Weights of a small transformer language model.
Training: a variant of Muon for these matrices, 443M tokens, 9032 steps.
MLP neurons of a small language model. Each row is named by its layer, matrix (gate and up: input weights; down: output weights) and neuron, and shows model dimensions 48-175. Each number is 200 + 20 x the weight over its row's rms, rounded and kept within 0 to 999. A neuron's up and down rows have the sign that makes its largest values positive.
After each neuron's rows, "fires on" lists the tokens most often at its 100 highest values on Wikipedia text that the model never trained on; "fires in" lists the words (lower case) most often at its 100 highest values on Wikipedia text that the model never trained on.

L3.gate376,193,185,228,203,211,209,214,177,179,204,226,186,210,213,196,175,210,193,176,192,165,243,219,227,184,218,194,172,198,206,191,186,177,184,175,189,210,206,158,187,161,189,213,183,179,220,177,186,235,183,217,197,177,191,246,194,179,191,216,220,202,175,174,203,210,225,215,194,172,197,209,221,188,207,204,156,152,209,204,189,230,221,188,196,187,187,192,159,208,190,199,208,204,230,229,185,199,210,205,203,214,216,186,227,213,155,168,250,213,209,165,218,202,181,164,185,226,198,213,216,154,192,210,194,177,201,183,211
L3.up376,195,201,183,203,153,229,221,200,221,211,230,209,185,181,178,214,186,246,196,223,221,232,194,196,158,213,202,195,189,230,171,183,218,191,214,179,199,183,199,203,241,198,180,197,194,181,205,198,203,188,185,221,184,163,206,222,195,221,205,230,206,220,233,226,210,194,203,222,208,195,225,183,203,198,194,203,208,212,164,160,213,187,221,185,243,202,218,213,213,192,219,189,208,194,181,245,230,215,212,225,198,205,200,170,221,196,221,176,196,186,203,200,197,212,203,176,236,207,183,218,171,187,135,193,190,212,229,193
L3.down376,208,221,187,203,191,226,165,216,180,206,209,205,199,165,198,195,219,210,190,224,170,207,192,184,189,188,199,195,192,197,181,174,199,205,211,184,209,251,220,181,206,216,208,216,242,224,214,173,193,198,175,202,184,211,249,181,207,217,173,226,210,206,197,181,189,237,190,244,192,183,200,202,213,195,173,205,209,182,182,215,180,226,175,205,209,161,191,190,226,191,228,204,204,241,204,199,212,212,207,186,188,230,270,182,219,221,247,225,194,223,183,220,193,196,244,205,203,207,197,188,196,216,188,181,177,196,197,206
fires on: " with", "ect", " by"
fires in: "with", "by", "architecture", "architect", "within"

L3.gate177,210,196,219,248,225,199,244,200,171,188,221,164,197,183,209,207,180,205,176,179,212,186,184,139,215,191,214,209,183,197,228,176,217,189,213,176,190,202,226,233,175,216,171,173,178,208,206,198,209,225,222,210,201,223,213,194,232,166,210,174,198,199,209,160,213,191,190,197,207,189,214,211,205,190,199,195,220,196,193,221,187,201,190,202,176,184,165,199,177,182,217,228,222,207,192,217,233,194,210,214,213,211,219,197,178,189,217,206,170,202,209,217,208,184,209,198,192,178,178,231,181,174,194,181,145,181,204,199
L3.up177,205,217,245,219,182,205,193,219,193,169,247,220,185,215,223,244,168,220,202,208,169,227,244,171,233,199,216,207,236,221,224,160,208,208,201,191,217,204,159,186,196,195,201,217,201,211,189,188,180,182,199,216,185,163,186,169,225,183,223,181,166,194,210,197,167,178,214,192,228,174,194,201,219,182,187,199,201,182,192,202,219,202,209,184,188,208,195,239,171,220,190,199,205,191,191,206,187,170,178,186,137,189,192,180,193,208,190,190,199,214,199,191,184,214,183,182,165,203,192,203,209,198,219,215,185,219,203,183
L3.down177,198,198,188,201,183,225,178,206,236,201,178,191,175,160,164,164,199,203,175,200,223,217,189,209,198,188,198,212,187,219,207,211,146,156,180,170,197,246,220,215,217,161,186,203,196,195,231,198,186,224,197,191,185,173,222,218,212,194,179,193,160,199,199,235,226,214,205,211,238,224,206,171,183,205,230,190,212,175,197,165,208,184,202,210,204,205,204,204,230,187,200,210,233,207,211,206,242,190,210,222,208,211,175,248,197,202,231,172,213,176,203,216,189,167,237,155,214,217,190,168,192,191,184,210,199,195,174,188
fires on: "ould", " where", " would", " which", " will", "urg"
fires in: "where", "would", "could", "should", "which", "will"

L10.gate15,197,194,237,195,197,237,182,196,186,211,193,251,160,205,162,211,159,208,210,200,226,208,183,188,227,211,221,183,200,203,193,224,222,185,192,233,190,209,188,186,176,188,160,204,245,181,176,175,191,229,233,240,221,199,173,196,216,196,212,198,196,203,212,200,212,203,230,193,204,187,194,222,192,217,239,206,150,196,211,238,220,222,157,236,207,208,197,197,207,198,203,177,219,190,194,183,191,205,212,174,195,174,228,215,184,156,191,213,206,189,173,225,173,192,192,222,218,190,207,194,193,168,196,192,184,195,194,184
L10.up15,191,197,220,183,236,213,198,192,193,185,189,226,168,205,176,217,200,250,205,177,200,213,209,204,235,172,197,206,204,204,211,174,204,196,184,178,213,218,189,208,176,200,216,162,202,204,184,146,197,222,161,178,207,209,181,201,220,206,193,190,191,201,205,199,213,247,226,203,206,219,180,218,197,177,208,190,218,180,200,207,186,180,199,179,154,205,217,192,194,182,211,177,179,185,204,217,191,200,186,194,207,195,182,208,192,151,165,216,207,198,192,193,215,201,207,165,241,183,186,235,146,201,193,199,197,196,200,217
L10.down15,236,222,189,169,179,193,150,199,191,232,201,200,193,195,217,221,204,205,202,193,194,195,183,179,199,193,212,208,168,227,227,224,185,210,197,236,238,217,166,200,218,189,173,215,196,185,187,189,226,205,165,188,199,183,207,239,220,183,218,203,208,185,172,228,202,204,208,226,192,169,229,208,221,189,165,173,199,207,198,173,212,238,181,224,211,194,204,201,226,214,178,200,206,208,183,210,181,195,201,218,207,193,189,175,205,230,174,185,228,238,205,218,231,181,235,216,222,195,172,191,230,174,201,204,178,200,193,194
fires on: " who", " School", "y", "istory", "z", "amily"
fires in: "who", "history", "school", "family", "zone", "life"

L6.gate61,203,206,167,204,178,205,179,215,206,174,246,208,254,196,185,219,195,182,179,176,191,186,197,223,173,178,212,187,185,187,231,168,217,194,210,189,163,220,208,187,201,219,206,225,189,251,176,229,188,212,203,213,230,192,195,215,190,219,229,218,209,173,197,191,184,224,196,215,179,220,203,230,230,203,195,210,173,197,167,183,171,202,205,210,204,250,190,204,212,214,204,209,193,214,234,197,193,169,196,197,156,169,205,184,208,178,205,190,188,227,223,214,212,215,192,221,202,204,227,199,198,228,187,173,155,175,215,204
L6.up61,184,208,192,182,185,225,190,206,217,160,164,242,188,186,193,173,136,181,193,206,218,189,208,196,192,198,205,209,172,207,198,190,221,209,203,209,190,200,176,225,193,210,192,194,182,175,203,202,192,187,207,162,177,201,238,211,238,199,167,199,205,174,185,198,212,213,159,254,194,209,198,211,165,224,182,205,222,175,204,160,235,198,215,230,179,211,191,178,213,241,212,195,207,189,215,249,169,217,177,214,237,204,187,211,199,197,232,207,204,207,234,209,195,172,202,216,194,187,206,194,227,219,199,188,215,219,198,218
L6.down61,208,195,193,166,227,219,173,239,186,194,178,200,164,236,192,198,208,218,220,197,208,202,184,202,210,195,197,203,229,210,211,180,237,181,221,198,180,205,211,208,216,242,203,236,230,153,200,193,199,200,210,229,205,231,185,238,202,167,210,226,197,189,174,150,186,192,203,198,195,196,194,142,201,218,203,195,203,203,179,206,199,216,175,192,197,196,178,229,185,206,190,181,245,214,235,180,196,181,222,199,182,249,208,199,180,195,219,214,200,220,189,192,207,201,215,223,221,249,204,208,174,152,188,180,195,193,173,212
fires on: " be", "ly"
fires in: "be", "began", "assembly"

L8.gate216,198,215,221,225,215,209,187,184,179,147,233,205,177,208,231,231,194,190,200,219,200,214,177,168,158,210,208,182,190,175,179,188,180,210,228,218,207,204,155,202,219,238,195,185,176,213,201,192,196,183,211,210,187,184,164,209,186,202,186,187,190,194,185,220,186,210,236,189,192,216,231,208,205,219,204,174,222,238,174,185,194,212,197,212,220,220,206,223,216,179,167,189,239,193,216,185,207,165,224,199,222,197,214,207,180,222,195,178,241,214,173,186,219,211,208,250,210,246,186,181,186,187,191,205,198,201,209,188
L8.up216,232,213,228,208,220,221,202,206,221,213,225,202,186,228,214,193,200,177,179,223,177,218,225,218,215,188,179,213,205,253,192,187,194,196,188,175,221,204,213,222,210,204,154,203,182,219,197,198,188,171,184,221,203,237,198,208,179,228,207,185,210,198,185,184,173,189,218,183,186,223,215,243,225,213,211,203,213,186,196,221,189,187,153,193,196,197,222,188,227,188,199,170,204,191,208,250,228,191,188,196,201,229,172,175,202,208,230,201,231,208,181,174,228,214,171,199,209,205,224,218,181,211,194,227,181,173,247,189
L8.down216,160,182,187,207,205,205,196,194,181,192,185,207,223,201,176,211,215,239,207,189,210,176,179,225,221,190,231,185,201,148,205,221,193,208,177,211,205,195,240,183,160,199,207,176,212,202,180,220,234,221,220,187,187,206,174,193,200,178,189,200,181,161,193,186,184,225,201,201,214,234,208,192,207,218,221,195,200,237,199,192,212,209,210,189,227,189,251,176,174,208,183,220,201,183,202,167,166,176,220,189,197,184,239,212,223,154,213,199,168,183,202,208,207,223,189,199,198,207,210,173,199,204,199,187,209,205,193,153
fires on: " as", " by", " who", " for", "out"
fires in: "as", "by", "who", "without"

L6.gate363,195,201,230,211,206,216,193,181,169,229,222,199,224,195,230,187,221,221,177,220,197,211,196,195,230,196,212,213,212,200,196,219,187,203,198,192,196,220,215,206,211,193,190,194,211,197,186,220,231,204,223,213,191,221,205,186,216,184,179,166,196,185,249,187,184,177,165,189,242,208,187,200,220,186,217,185,184,227,229,182,209,195,171,228,192,201,193,202,181,235,190,218,178,225,177,204,219,216,250,182,198,217,211,212,193,182,189,189,242,178,207,193,201,227,181,213,196,175,163,195,211,141,199,173,185,216,165,176
L6.up363,190,196,209,174,188,220,236,186,174,201,192,193,229,176,222,208,189,175,188,226,226,184,173,187,244,191,202,201,217,193,192,178,167,199,200,161,207,174,218,222,162,195,182,192,177,193,208,212,203,169,201,223,224,192,214,163,199,187,253,178,229,203,207,227,187,182,193,176,216,213,184,236,225,210,190,199,165,196,220,185,192,232,211,194,210,186,153,213,210,185,216,162,194,199,225,201,217,230,222,184,202,240,211,169,217,186,169,230,238,200,205,208,200,185,217,193,189,165,200,174,180,181,192,189,180,204,194,204
L6.down363,185,168,203,214,202,206,202,209,229,203,196,245,207,212,156,243,159,202,230,217,199,224,193,181,209,199,192,189,220,231,217,193,215,205,193,194,176,169,178,184,210,195,178,193,202,188,210,172,193,173,209,200,174,226,218,203,179,176,209,223,214,207,181,196,183,241,215,165,211,184,175,205,200,184,199,188,222,205,210,217,180,197,183,190,202,213,193,201,192,186,109,231,207,197,190,211,208,155,219,235,215,239,191,213,171,201,185,210,189,206,204,204,237,202,197,186,196,222,184,199,161,205,168,207,223,161,188,232
fires on: " by", " until", " after", " before", "fter", " since"
fires in: "by", "after", "since", "until", "before", "from"

L6.gate257,209,178,222,213,231,203,212,228,213,177,208,189,204,201,204,236,222,202,148,198,210,220,174,205,178,206,212,208,218,181,181,182,196,181,166,216,216,166,202,198,233,169,230,191,211,202,175,238,183,181,210,214,239,184,187,193,173,205,207,187,219,208,215,197,214,208,195,189,193,178,168,197,234,232,200,222,237,228,193,173,217,186,216,195,215,192,204,197,180,205,198,203,154,251,196,203,210,197,190,217,195,221,193,165,188,219,207,214,219,199,219,185,190,212,207,223,223,205,192,169,170,186,176,202,208,196,179,150
L6.up257,225,241,211,187,175,189,163,211,198,201,168,232,197,221,201,216,205,171,207,201,169,163,205,261,177,163,197,199,229,200,200,224,215,194,184,152,190,178,214,194,192,160,179,188,174,191,184,192,193,209,200,191,240,214,198,211,219,189,211,218,207,180,207,205,213,193,181,206,250,184,201,198,242,223,208,188,235,207,175,162,215,181,222,194,186,215,174,212,242,159,214,207,210,218,195,194,227,212,218,209,210,230,205,199,176,177,196,211,174,187,205,184,225,216,211,199,191,228,192,204,202,189,220,184,173,185,215,174
L6.down257,205,186,195,174,211,184,203,228,229,220,187,194,208,199,210,191,166,220,218,168,170,204,222,210,212,221,203,233,212,215,165,186,205,226,165,196,196,185,184,183,187,192,177,195,217,168,179,213,189,182,176,160,177,184,215,168,204,198,156,179,222,215,192,193,203,186,242,228,192,199,197,195,175,217,198,226,204,191,228,200,196,207,204,175,213,223,206,162,210,197,165,220,174,220,202,230,174,206,194,196,196,221,169,242,192,188,204,158,228,163,213,198,228,210,221,153,182,199,213,207,184,211,153,231,211,220,185,216
fires on: " not", "re", "id", "es", " to", " re"
fires in: "not", "did", "does", "to", "already"

L4.gate72,172,179,195,213,205,226,224,235,175,205,210,224,198,175,187,195,193,189,192,161,214,213,205,178,188,196,225,198,197,192,245,173,205,213,201,174,193,203,195,206,188,223,213,189,167,230,209,194,209,199,226,178,187,198,204,195,168,216,197,185,253,195,178,176,184,203,214,220,184,200,180,235,184,185,222,213,204,211,161,181,218,197,152,202,214,189,224,209,206,244,223,187,199,162,224,192,208,192,194,209,210,189,199,194,248,190,174,214,165,192,206,171,187,199,203,197,210,179,243,175,187,189,186,190,208,167,218,239
L4.up72,199,189,215,165,223,230,208,189,194,189,213,226,194,147,200,201,163,195,184,190,187,185,205,200,263,206,189,174,168,185,238,197,189,203,212,200,180,199,159,177,192,188,232,198,210,207,182,180,192,202,216,225,228,205,220,165,199,248,212,190,198,182,205,209,190,194,195,224,168,173,222,238,203,210,234,223,189,196,184,230,191,217,184,196,229,197,195,205,246,199,194,162,154,242,200,201,207,187,224,200,172,191,187,205,213,179,200,228,169,203,204,195,177,206,205,159,209,180,223,243,185,201,195,209,209,201,216,229
L4.down72,199,221,215,214,209,225,180,203,222,225,221,206,203,205,197,186,163,180,201,223,198,149,201,180,227,206,229,219,194,153,211,196,212,198,217,211,179,218,198,161,200,197,195,214,175,174,200,189,174,196,229,195,208,210,216,183,214,230,188,191,190,168,196,198,187,183,218,208,212,197,207,233,167,232,182,230,180,209,219,183,199,188,207,211,178,204,199,192,217,189,170,161,205,204,173,204,207,188,181,168,181,209,202,197,183,222,230,173,178,211,210,183,240,179,175,155,196,220,247,215,221,202,193,193,198,231,221,228
fires on: " at", " At", "t"
fires in: "at"

L9.gate95,188,170,214,202,207,207,193,193,202,182,172,179,202,212,221,182,185,224,179,208,165,181,232,172,150,200,225,229,202,204,184,209,203,190,175,236,165,208,240,170,177,164,192,204,192,163,221,197,209,206,202,188,203,217,184,225,164,228,235,154,179,235,199,201,193,194,205,174,213,194,202,209,158,212,211,173,171,210,218,183,194,200,235,211,171,206,206,227,170,197,226,201,173,202,211,220,248,207,161,249,210,207,143,189,214,180,218,216,186,185,207,206,191,178,182,194,227,176,177,202,223,184,217,222,197,197,207,208
L9.up95,180,246,185,214,207,207,181,212,183,166,155,228,214,192,215,178,224,214,188,239,196,194,191,203,212,196,205,196,210,221,200,206,159,197,172,182,172,196,238,185,205,189,181,180,203,225,212,215,230,177,193,205,196,188,153,205,207,186,219,191,208,197,190,216,167,181,189,228,197,189,213,202,189,232,171,178,225,207,231,232,198,246,205,181,192,213,213,171,208,184,204,191,172,198,230,198,218,146,171,224,187,217,227,196,227,167,190,209,214,194,194,202,208,179,178,194,235,206,180,200,202,191,174,233,200,205,217,175
L9.down95,155,198,226,176,202,176,186,201,223,210,217,199,195,219,151,207,187,201,198,225,194,207,177,192,164,207,210,204,175,199,215,153,190,209,251,204,233,217,200,201,181,210,221,213,189,214,193,147,201,256,227,179,172,214,197,200,202,191,172,171,209,204,202,195,227,207,194,182,190,214,189,201,160,218,208,166,212,196,193,208,176,181,204,194,226,213,175,180,191,221,175,193,210,175,174,171,186,197,173,196,201,224,220,186,189,185,217,205,228,208,173,198,200,191,188,206,197,212,214,194,188,210,185,176,222,201,195,193
fires on: " after", "ived", "fter", " following", "ive", " pre"
fires in: "after", "received", "following"

L3.gate253,190,181,235,199,189,194,246,183,194,191,191,186,215,152,185,199,231,187,181,183,157,188,195,209,213,199,215,201,193,180,221,175,209,197,180,180,224,227,200,189,203,187,202,169,203,214,195,200,212,202,198,189,205,201,179,159,223,184,196,253,214,190,212,201,225,176,221,196,160,238,186,225,182,195,207,210,221,174,197,210,189,178,204,192,201,211,192,202,196,254,222,232,188,199,216,209,191,204,168,215,195,207,168,170,192,192,188,179,199,218,220,231,197,195,194,200,215,215,209,201,205,236,192,229,209,225,183,194
L3.up253,212,164,264,162,227,239,196,197,175,216,202,181,200,216,213,244,204,206,197,174,226,190,188,164,224,219,169,177,186,173,206,209,217,179,155,211,209,196,210,201,223,202,233,199,225,197,215,175,198,187,196,182,207,173,209,153,227,158,216,194,174,213,182,188,207,195,199,177,192,195,197,210,207,208,250,192,210,195,199,200,193,203,196,160,198,191,189,234,205,215,195,222,194,213,192,224,207,251,191,199,179,218,177,189,208,227,199,195,178,169,217,248,222,214,193,200,178,207,204,208,179,169,180,199,172,195,232,193
L3.down253,214,232,212,196,216,201,197,210,194,191,200,198,211,198,202,210,181,198,207,189,185,199,224,173,174,212,199,228,211,196,235,185,188,210,199,223,191,205,165,192,182,217,202,185,182,224,189,195,182,218,193,183,214,167,218,190,198,213,206,248,165,198,222,212,207,163,217,224,198,202,211,182,186,174,221,211,203,198,180,176,199,185,190,192,156,232,193,185,224,203,177,190,220,253,189,218,180,210,208,227,186,199,163,230,214,211,177,161,202,174,200,203,210,216,221,173,190,173,194,170,218,164,183,227,219,241,187,201
fires on: " can", "ould", " would", " will", " may"
fires in: "can", "would", "will", "should", "may", "could"

L7.gate10,201,214,223,181,214,192,205,212,202,179,178,190,210,221,152,220,181,178,181,195,224,189,179,224,196,181,201,201,190,203,199,204,200,223,184,226,195,178,189,193,186,149,144,209,204,213,213,217,195,188,193,185,213,212,196,189,217,189,187,210,222,227,220,227,183,191,203,227,192,220,228,222,204,236,186,179,235,193,210,208,210,206,192,166,214,164,200,235,230,185,193,226,210,232,234,197,205,222,194,190,186,190,200,205,169,174,193,167,211,211,216,161,211,227,194,219,185,192,203,168,203,181,208,201,203,205,188,225
L7.up10,217,184,240,193,181,194,214,181,243,192,191,184,205,208,228,218,216,171,155,216,201,212,167,203,225,172,217,161,206,227,197,194,191,209,226,204,203,209,183,176,190,166,187,203,222,204,159,204,207,200,237,167,226,198,185,193,187,186,216,204,221,204,213,211,225,215,179,230,239,216,232,172,203,157,208,172,202,232,219,152,213,211,168,185,199,162,216,199,202,209,210,215,189,227,204,198,234,208,196,196,195,258,181,201,198,175,215,187,227,215,235,204,189,232,185,201,213,186,204,193,189,183,192,204,183,194,211,203
L7.down10,226,217,203,200,206,203,231,221,201,215,186,236,215,206,156,237,184,201,177,187,215,190,185,192,204,208,199,192,201,203,183,184,228,200,160,242,168,207,207,157,217,177,170,189,210,186,217,191,217,171,200,201,229,206,210,187,181,184,175,217,196,229,187,206,199,199,211,215,223,183,181,204,211,189,200,231,206,161,203,184,196,209,172,223,211,203,199,163,196,191,169,228,200,228,218,185,198,199,185,213,194,202,179,235,173,216,211,170,183,203,212,212,203,186,161,187,158,202,227,182,178,174,191,209,227,199,174,227
fires on: " to", " not", "t", "ot"
fires in: "to", "not", "t", "cannot"

L8.gate36,193,215,198,177,187,216,185,206,210,206,176,205,181,173,197,212,215,245,178,198,183,258,189,211,214,177,189,197,208,196,199,189,163,190,166,202,206,194,203,168,186,209,187,205,222,200,210,196,211,208,187,189,183,190,224,206,182,195,193,179,223,220,212,195,184,242,193,232,207,150,221,186,204,173,216,213,185,203,209,177,196,193,211,225,195,187,171,194,217,183,210,202,178,239,244,212,245,197,181,226,192,213,182,210,179,202,212,234,185,260,192,180,178,194,170,222,173,200,200,198,221,199,184,220,195,153,200,237
L8.up36,225,210,198,214,193,204,211,193,194,174,188,208,199,204,211,183,216,176,213,204,179,221,199,206,218,211,238,188,182,228,209,177,203,192,226,193,165,179,224,202,178,196,197,202,186,210,128,209,171,183,195,193,189,225,180,187,210,189,177,200,201,205,224,204,196,200,178,201,200,165,224,190,165,193,214,214,191,224,160,214,196,189,221,183,189,180,206,198,197,151,208,206,215,188,236,200,211,211,217,200,205,189,197,189,221,172,198,218,227,203,195,184,213,194,177,218,208,189,187,195,191,173,250,219,213,186,190,185
L8.down36,223,222,217,195,192,195,198,193,174,179,203,207,182,227,179,197,202,195,218,188,214,189,190,169,218,226,206,211,236,210,191,173,224,195,187,202,209,203,180,217,174,158,199,190,181,212,222,172,226,194,210,198,229,219,213,200,203,190,225,216,201,204,175,206,190,218,161,178,229,202,176,207,195,182,193,202,248,206,212,231,220,195,157,228,226,237,190,179,179,191,196,180,231,236,193,205,225,223,185,180,205,210,176,214,210,162,218,199,216,192,216,230,190,194,221,183,221,208,205,216,198,217,211,153,196,188,238,142
fires on: " he", " who"
fires in: "he", "who", "helping"

L3.gate13,180,188,226,197,205,198,191,195,200,229,208,187,182,171,200,194,158,189,206,179,168,222,203,218,207,235,193,206,145,210,229,172,174,190,179,201,181,183,216,189,177,223,223,206,226,181,153,189,205,223,188,203,193,219,216,209,222,183,177,204,214,213,202,183,206,232,198,175,153,200,201,174,242,219,209,193,186,165,197,183,215,210,222,173,209,219,173,231,238,194,193,196,187,176,198,221,197,184,222,195,231,220,212,181,179,182,230,228,193,193,246,175,198,167,194,164,193,194,177,228,177,210,202,203,217,216,195,225
L3.up13,176,209,194,234,180,214,172,208,189,201,212,183,196,178,204,179,159,204,187,167,195,212,186,200,220,218,173,215,163,186,197,160,175,213,206,191,221,192,203,182,167,210,226,204,274,183,191,216,210,208,193,188,173,207,206,213,205,202,148,219,223,201,186,188,206,229,196,184,154,232,188,173,195,237,193,158,206,180,193,191,211,202,222,191,224,214,206,214,213,210,215,205,177,185,175,222,184,212,195,179,233,219,221,171,173,206,226,217,182,192,248,181,193,188,205,159,223,198,171,221,187,194,209,201,207,208,203,202
L3.down13,176,237,196,184,226,197,197,187,183,194,200,218,178,212,168,224,197,199,234,174,195,185,175,187,186,209,189,220,210,208,202,231,222,204,214,200,217,186,198,207,186,210,226,204,220,155,173,178,189,187,150,189,160,188,177,195,228,201,211,192,183,203,163,174,180,203,199,192,178,202,181,171,235,193,233,196,204,166,219,206,199,214,218,196,225,203,203,219,204,196,194,182,208,197,178,211,173,211,190,225,201,193,192,192,225,219,238,230,224,178,232,196,189,158,181,204,207,256,179,187,216,202,250,200,194,199,198,215
fires on: " be", " contin", " start"
fires in: "be", "began", "continued", "behind", "started"

L8.gate109,192,177,183,216,175,205,175,192,196,167,222,222,237,225,230,195,219,183,222,194,162,167,217,214,195,187,200,225,181,212,192,195,200,198,190,199,205,194,199,223,206,184,185,214,209,190,194,199,195,195,230,169,194,228,160,219,185,195,199,181,217,192,226,197,195,231,215,206,188,225,219,225,198,206,205,161,195,228,206,217,207,228,205,212,147,227,139,185,201,206,211,195,202,183,212,203,226,222,205,179,231,206,170,212,211,158,175,208,217,211,172,218,172,225,206,179,214,180,204,218,204,210,187,225,185,205,231,154
L8.up109,170,206,178,196,153,207,213,210,196,235,201,190,195,214,205,225,191,217,205,209,193,218,205,177,202,192,253,241,182,198,148,221,180,193,228,189,181,234,215,203,213,209,155,176,207,182,193,197,143,229,212,202,183,199,215,192,219,173,217,211,186,198,201,173,235,190,185,217,208,220,206,210,223,172,180,205,211,201,180,179,226,202,180,286,192,176,176,189,202,184,201,203,207,186,210,222,197,188,187,234,214,211,227,195,180,184,190,203,209,183,192,183,205,195,172,207,198,175,208,201,215,199,201,198,191,197,207,207
L8.down109,205,207,188,209,231,216,189,206,206,189,195,220,177,201,199,189,188,161,199,223,193,204,249,193,185,223,171,159,200,180,210,204,200,190,132,176,182,213,196,229,235,246,196,209,226,178,212,211,191,195,213,253,247,206,185,191,166,200,191,229,199,192,209,208,193,191,191,208,181,187,170,211,207,199,210,205,190,186,235,238,197,198,162,202,167,195,206,196,219,227,180,213,208,187,177,199,217,211,205,169,201,190,183,201,164,192,142,182,197,223,193,193,191,212,214,181,208,196,230,180,182,197,164,180,201,192,219,217
fires on: "aw", " by", "ove", "ac", " with"
fires in: "law", "by", "love", "living", "with"

L3.gate83,185,193,232,211,193,221,206,204,228,219,169,197,186,196,208,213,169,195,192,182,197,212,196,193,190,191,203,185,201,175,193,207,195,180,181,204,200,221,167,227,203,212,183,185,187,187,246,192,201,202,199,202,202,176,227,185,176,209,198,193,189,179,245,210,186,202,221,234,202,203,179,223,178,197,211,226,256,221,160,193,220,171,203,208,163,198,226,198,209,255,201,146,167,220,213,161,203,214,202,200,193,191,183,211,228,207,184,158,183,212,224,189,218,203,217,198,208,204,226,231,170,174,199,186,226,236,166,187
L3.up83,258,193,191,236,180,197,231,216,186,203,173,184,163,198,200,220,201,195,202,183,208,186,200,226,202,198,174,198,204,212,210,172,201,175,187,189,176,178,187,192,186,205,243,203,183,213,221,241,217,224,200,208,193,177,206,191,159,239,200,208,206,163,223,222,210,215,191,248,220,199,212,187,188,188,219,211,192,225,185,183,238,216,219,189,180,230,225,217,254,188,204,182,198,226,224,180,213,213,213,207,199,183,148,205,223,227,189,222,166,200,183,207,207,213,195,177,186,185,212,202,209,179,207,148,198,215,170,195
L3.down83,167,194,189,205,175,213,202,231,241,184,227,181,178,232,188,213,199,194,216,173,208,212,200,165,192,188,216,199,194,174,196,206,206,184,193,204,194,209,224,165,215,235,199,197,222,188,225,193,185,216,213,205,203,170,212,179,184,244,217,202,225,177,212,238,196,213,178,222,216,203,215,179,194,220,174,223,162,185,198,178,227,214,198,204,224,232,204,190,210,187,166,180,155,183,204,201,168,232,180,169,210,197,170,206,216,181,251,197,191,164,196,216,249,202,187,198,171,197,185,222,202,216,204,161,222,196,216,201
fires on: " up", " at", "own", "very", " over"
fires in: "up", "at", "upon", "very", "down", "over"

L12.gate84,221,208,188,185,219,210,148,210,170,188,219,191,187,201,202,222,201,206,208,180,194,245,194,209,162,193,226,179,200,204,181,218,192,207,201,176,201,213,191,199,202,225,175,216,210,210,217,183,182,267,210,204,186,196,240,180,191,211,210,188,204,196,234,192,167,210,206,190,201,203,152,159,211,184,163,213,216,210,193,199,211,194,177,180,229,210,183,225,198,209,195,209,192,238,223,211,204,206,190,215,208,187,194,194,148,185,212,197,204,180,222,211,248,201,177,206,208,206,203,220,180,199,168,183,180,161,229,191
L12.up84,212,206,236,205,190,236,176,246,238,213,193,203,211,164,217,219,190,192,176,227,189,213,221,260,222,194,223,234,216,169,193,183,213,203,187,203,209,200,203,204,160,162,176,189,202,174,189,197,223,230,192,180,222,208,219,204,239,198,193,207,210,216,209,195,197,193,176,197,208,206,203,195,158,145,226,192,207,225,205,204,184,191,221,173,218,164,190,203,198,170,195,189,202,204,200,215,198,191,196,214,200,206,175,185,202,205,175,191,201,186,207,197,208,207,209,174,244,217,158,193,185,202,219,157,187,151,203,214
L12.down84,214,191,246,215,255,248,153,162,171,217,187,183,184,204,229,181,198,173,189,191,189,202,200,197,203,159,196,225,162,187,199,158,211,191,219,211,208,176,181,224,208,206,194,217,167,183,206,184,192,224,205,200,239,208,179,205,178,185,221,200,176,197,215,184,213,228,221,222,216,177,220,193,190,191,199,182,221,206,199,173,194,229,191,185,228,175,201,206,188,202,240,218,234,186,206,218,191,158,189,183,198,183,177,220,184,204,212,197,217,188,238,238,177,184,254,224,169,214,190,200,201,210,207,193,224,157,213,191
fires on: " he", " who", " K"
fires in: "he", "who"